config = dict(
    d_model=384,
    n_head=12,
    rope_fraction=0.25,
    lr_mult_qkv=0.4,
    decay_shape='square',
    dataset='wikipedia_en',
)
MLP neurons of a small language model. Each row is named by its layer, matrix (up: input weights) and neuron, and shows model dimensions 48-175. Each number is 128 + 32 x the weight over its row's rms, rounded and kept within 0 to 255. Numbers have three digits each.
Before each neuron's rows, "fires in" lists the words (lower case) most often at its 100 highest values on Wikipedia text that the model never trained on.

fires in: "a", "one", "this", "an", "africell"
L4.up1339:125158099158139144067141163092130153148082169095151125122150096100147107132136147176122119129147175063099135114204128137142125116112152130185118167135118116070097147211179133176144076125169102154139138125115161127104162154122128088145148116073106088176136119122103161168099133126138166073144141161190130076069113128140131095101128094174189107130130067161127169185147169133094129126129

fires in: "of", "n"
L5.up316:133093122174140066069095107056181130108066120156141125194118108152134040145158162165118166136127153132118139127165139149103091138117097150114150167153159175138048151163186150107158130189116111127139161153112173156165117090148086080152145146121140149120161096160090111131099133122069150136153095127042097100117144084083105095127182098094146050151177119142093159176074156139144171093129

fires in: "well", "has", "have", "had", "was", "would"
L8.up293:153171101162122086176145185122092168103122127111143164140122179142126140115123086171128110138155110096101131126166075164140084141181109107098081197084152132078175130110160131127094184089121137152095105171118083102067079147184126069107113129061116126098067115117135089152158141088126112144166149110164131194065088187126153082120100068139056169143110180131054114127161090098119140069104

fires in: "of", "for", "after", "website"
L5.up377:073155084135141173107106101156160100093120206167155154139182120102157152065140175115145132152129085131124085109127134151129101122093116137129141089179122167117097107110198144180127137149222111124081073190195113132133117109148111098115143184102143142147161161097105197110163138129114135090067107112108133163130145153101110106132095089094146111094143102118176120074108119151155149168136

fires in: "and", "of", "not", "or"
L8.up1230:127130189113110151076144118150116243156128194129111102179128136119145125143080160136098169131159134107078062121106153127111143069104132090112108131103191140111147176129141088150105179144121122103148157165122162148093127120145092105153104135084106171074117097122158103107132144135119114124086119105133118131173129109151097089105117065115110173138108124156146121157115199159161124126118

fires in: "after", "on", "october", "of", "since"
L8.up145:124131150161096154146091127097122065147166170109155149114151078110170121112111086165161096111141199129117169166094151144134167116158152119130122067096130202140206172140147098128082150140093140174126168143141149097114140227151115087088190160134150119084137145137158122088161150073149130097145124155120093110114139197163080112157115103136117155125153129111165102169190106093155101131149

fires in: "had", "he", "to", "world", "time", "led"
L5.up351:188159150139061125128152141109187141128169162128158158112132102162177123109126121134155112155094119114097157145096110091185099081090097077109160103117088128138113103125111127202099088152121079133115110117095085124150128126149095175067145143132109138159104022115120148117092164148108106174145191114110065168144167163142156153055120119158120116125151090132106127142160105130119131121073

fires in: "a", "in", "6", "1996"
L8.up1264:073141129130188119167109135176163100142107086110091136111130101167168162164139080146150119041119057155071146094115132120182171122202111153115090142178110112107144128164180104166150159163158086149129083179154106178155064109124126127131138115106131112101152131101144108116165134136058112027137151144088095100121132114132131100143125162168132154168144159108140160179158145131126111140101

fires in: "i", "it", "they", "t", "he", "there"
L8.up392:153112121116131141143080135129145153118118172073103071175161154123141145151115162166035171079194114111118124203117127115098137090144091121150128115160121101143103218161142158147115116143121140102137104093101115163161064165177136122069108155133113099098126117145135137121122044164127167175159100108160119123162142159133102140132132141098128125121088123125090167116043093111138165169097

fires in: "been", "under", "named", "led", "to", "2020"
L5.up353:123124112118136071090155117126201180118137082162125146149109152128137135150128186162148145138092154166166191123173093146085150081117167132130196141109066148129189153112144094136090173091096100140100105129165074086063138127174155128102074094174099082101109079113125115150130071129154117189158178106149167096122237123105094107098147109107114145181170175116137112120114136113078190162146

fires in: "on", "be", "to", "about", "for"
L5.up1504:114162145155099156160162109101134096080144197097162166139124126128152114113117092096124227153119108128081088147094129115152180098062142130244099125179152165149129150098159118137084128142134121124073135098107134126160173138067174055198134171174097108124099102122132104143132093131125148163117108136167141170079117125098119123144156141167127118158130178147041102161137150075096145111103

fires in: "spanish", "japanese", "english", "russian", "german", "portuguese"
L4.up401:093203144145170136107142135151158167100134105069141165088144106117172164146160151121112079099151081127184145119099104060134133106128122151149087102160060166094148119136150116135156139141146048140062077162225150150138042153123118122091097085152177127144174094131115141081164090126169050082123118117142110122148090130136211115087137093081127115131101116074141100186117179098127149100136

fires in: "of", "mean"
L5.up1282:138085110159123065114120097080085066166137153071093133111097167141099134187132053102097124111156093118141098132159161133157146090132152106107143102160145110078182125123134050096129122076137137170159130152102158161094121145126112203139163122171130147135101130129140102125120131130129126162171141135133119107070148136069103146109153155109119140120126085111199122183135113113161108088137

fires in: "her", "his", "this", "these", "it"
L6.up98:182132077139127071118170128121140103129142105127133158079109132126132114142116172130104125167147087113141127116161102094149095070095102122176116179123041159153122157129088121190173143144153078116067167122141135083128136104118099158132095148092118119144149161085149095151124107114087148095163133067131119058114142117133133183125109102110227131153107103177122120175078107084101141073110

fires in: "on", "make"
L8.up199:111144129160143095181079153112151112117118171100090081069150149123116116139118147131145141134098175104114136149122180095151187099085062177169160129121099136126153146149096143125107193165120050115124139151209141085127114128111143096140115124152149146140116111130139118054127096078185179117124116160121060192163121142118116117153182132140091099107151159084128071116141088129116118149129

fires in: "a", "lost"
L6.up1345:115117117121165123142171184158149115147122118122165111111156107202174217157096105117140089167134132069110146148117145099131118222141077148174072140120111106133119156133135135137167134132155158058136048181193167126136074137174127108171155148100106101195083095127186140118092087116115142098147184137118142174132177173147145155105152135060135182043137131107146147143122153101135112126091

fires in: "in", "by", "a", "c"
L6.up1374:141105218139153152085078110084088166126166146150145133126099086170037107132162082142187130139130114199096113133101121161135125132117095122085123067141157121094105127110122097162131157048080084090116071118145137139157133133094127176173124113126086068138126114121133073135106146104089162060126116122132114152147103107105125115159108140171190185096126124137138093146105135114079168139141

fires in: "as"
L8.up167:086091109117131175086160099156177123067135089115180136073066092148078149132127102148143165105136125164099115137163220115047119160147111121131171107057148089179167105125161137132100111218168178140132149095158135135120140092170121122159131147047179084098097112138158111135159096093112133141159164163193102154190116130105135148174131123081168124107090111110117109080123131126166146169154

fires in: "an", "anion"
L8.up1444:095096160110184111148109154132149118151084182146105217129098128178152086142141110163109088100084136117180147077156131140179111110186100050094148119093116114137106167120154100147142108129164131145091092117103127094107142134117154112121126138149185099088105077157116182192164113069086093175129060098129160127092178131096101125151143129145133167074188100161171140172154140099121187072162

fires in: "warped", "season", "war", "running", "9"
L4.up548:124130179085104128168113123120119102107125154179164139104064050157033140167062106129126125053160110127133141160151150131119148118114116138118138111060148119112089147077120180133153146092172153104103143104111150150151094120145138083190060157136150135065070217127122130127124079129095085099193122123129120145111105087171141169133104127074121167152089119131068110154142104129140091209139

fires in: "was", "be", "were", "already"
L8.up569:119136135107090166119129118114141168055118094152103115065060115108080155084115120209153111137153114120102061118145109153173169125139137117122124180130149095112108122072169139091086090143142095161125134157138139100074101157096139136124157116116122105102046171157144091118105133120107161132136174177153116150177135067097082138133148122160130105122128171140083153134092117131149154166120

fires in: "on", "by"
L6.up524:077138155116126109152088136153112135105183062126104145151140167148086144059081129177126164122107148139086116156110108116093138162093108146104153087105133137183134147169118113164122163057150115145091078150123104104126101117158115125092145163117061091073124124166142119113171146136105184092161105127175129136116125092125156146046159160116100147144125140143160089168055129190146085132153

fires in: "to", "toward", "not"
L8.up1297:089151136133157159136144145119120174120085095138188090194162119129147146136099130083098119104123135126096140176173115107150164077132160131113106115105136114100038102069151121108087152118100104196141138096070163094106094133146182094121128112134184126081087078110101118128106067122169174127068138173162141142091111126142088150107062159148089118151194137107148105157140123120110157138116

fires in: "not", "that", "toward", "t", "only", "least"
L4.up522:141103126153116083083137165161157134091121149116138130130128126160111171146045124069090110147109103077114172142119154201101175087083126080124065082121140043175082114127105099170140118166139137133141163129088119116110186138093147081105094136146159108153034113158124177096131147077120146144168143109167150087163075144138139167142162093162186156155108125167158144188100109113149170135113

fires in: "s", "syrian", "dariusz", "film"
L4.up621:150209133140105070167152122126136126116133136125168071078115112169134127179164076089160163168130142147134092088103118074106144156158148137125104066171138126066168141171115137071099167119162100117090152131107129159142135124148117116096090159167114161086156131184163104108087195111144147127150092170118193122137105138153147103110099151092149146086096150132132159141094175097135070092150

fires in: "in", "a"
L6.up274:143116182120177137126105148131217156089129163132080101148071059138133081181111113133100127170000130114155097137145112154126117160156099133135153145074136152096171097130151111127124160099175091109119150103170177078137157158115118164115126127109098122137136095128134133088110213112093135113081139133120113137179141163125137161101147144104145097103158108102078158130139085163178122093150

fires in: "in", "on"
L4.up1133:133109112015089088149129099139121122132082115140133138060189104173093083081137138118142175143139097095109127187092103055110122156127149170122108087153140132177129131034144074160110155147170131094084131101131171154142097137089132175080092132142158113108180097167132139147202138073201123098106149094173082164181140134187199187114087073089118128115146166106199102076151130117086128153106

fires in: "of", "in", "among", "to", "through"
L6.up718:154085111108099058117159065107113127126000124123172141142099126171153105110144146091146151131179090141152129130151161132183175165162091196150117142170159150175068118171160118130171113108095059132127111145124141108078119072108175170115176125192050104129094157137123100121123142107103127042145102149191129202112154108097091139142144105128118086123129145176100096150136146147125154206120

fires in: "in", "matter", "jain"
L4.up545:152095101105110097131117195112129121137123171098086098175140086135130135140128134125192135102121088124185135096103117133154181131155104100092171052156110139188102122159168130148151104151121142102081109091143109152103111128133196147141035128125165169110080062111135136103170091092145142090187074122131090165135115145154143071125078135156135112144140151083171126176117140130134135115117

fires in: "and", "seyyed"
L5.up845:156143158141141174105092097125117174142157084183076123143082114107112153101074063074117090182150154094128121127157151111146182131101137101147110104194168112124163142166162131098108111096173117169039133131119165128117124142170148118126035098097138083181146148085120066111194086164082110097097189101163153123170163135120115141133111163133164061117054146108147130086124125100158157102147

fires in: "was", "were", "been", "made", "first"
L8.up756:100131143081138089131159126086084141090109107146119205103080161127178149114135152151133140191093114173094137103128148137123114109137094132172080094143099075113150114106120125147102096153114175155103144148148169174054170086121142144108158151118091090103154092089150103111159163102129102127112187153194100166133115164055143133076133182111098124144149156089109174138172145176158105156178

fires in: "lab", "s", "her", "dariusz"
L4.up183:156183104122065081138149128167175177162096154171155093116124085101139098134188148118092130141121107140153140168120035148136155171126126166140103167210148131104161090157106165108079105139049145140083183110152157170143117143206106156138082192150115196090170087104197098136140143117167130147133099105069099116141100159114110077105122094087100129125142143173126143116092100126141114141139

fires in: "people", "women", "team", "men", "students"
L4.up1200:184133113064146098127108188152140152129164101140107079138095080207134117164164155145107190167106107110090162178145128156102147168083134127103093136152094150139101154150165141130153125079148141106169098224136140114142148132179098130191125120172142072204129141130094140096131147133095174109165119187082091045069142121118154109174110155137119167109118157145082118078086123143078103176160

fires in: "a", "affinity"
L8.up65:135130132113114180086172156153152159151122080158130087118127163146223146156079106119076160128172155179133112166122128109120111117127142110154146177124096126123169138188100140136108171143148064115087115092162094106098106148151138165183149137127109136140089101167179145123167080115036168115146131160091173127153123166120147110128135151156136120205075088148176166113104102111092086179063

fires in: "as", "to", "under", "is", "complete", "when"
L5.up834:097098093087123159177121172163121136145132079136103178119104111127109109146123038081122150062159130128127123172114202145139101162138127149120152109143142134108139129102132096169078057126217095127115149133138140101095081134114142148148114138177106134145102088148154132164105063135097122116110097138182082167052153130125114156148056125126104203115186112150114050099115116131153148150093

fires in: "3", "30", "23", "31", "2023"
L6.up467:069142090124190082118174153144147195099143154069100054146095087096125088158138064101077105166085073103110132094120126139131135142164104116106172094073136087089126126124163134084147147068123140109167197157161105159127104148156141099141146066123178141192156150132128152151091114145135130099123152122166126168136155187077135120110096110170166100120119117151150055128155176078125149109074

fires in: "this", "later", "became", "it", "von", "was"
L4.up268:129098174135152132103138147030123113090232125117155145110093158141121137087139126162075155117133117153121161170123124145139132112120078137171130117123107145082081162115116084120137126120137124141128137127187170111169168115100046117128129069124135092108205112136109113183146140095163115153237105176129085118120139145153137116122116108087086133154135122121118106141186139180160120107153

fires in: "darko", "de", "of"
L5.up221:143158187149077201121098128120143137085086135139098166121149128173118135133135105129116094145108177178079133130118123143145115109153089139086114138176156108168127103164137082109103128138175117095152156101179095060113103171141114164151063101116176131051100068070072073170106185086153153154125126071109088196169084130153116095086152113115139170063112075124118074081149177125135119115094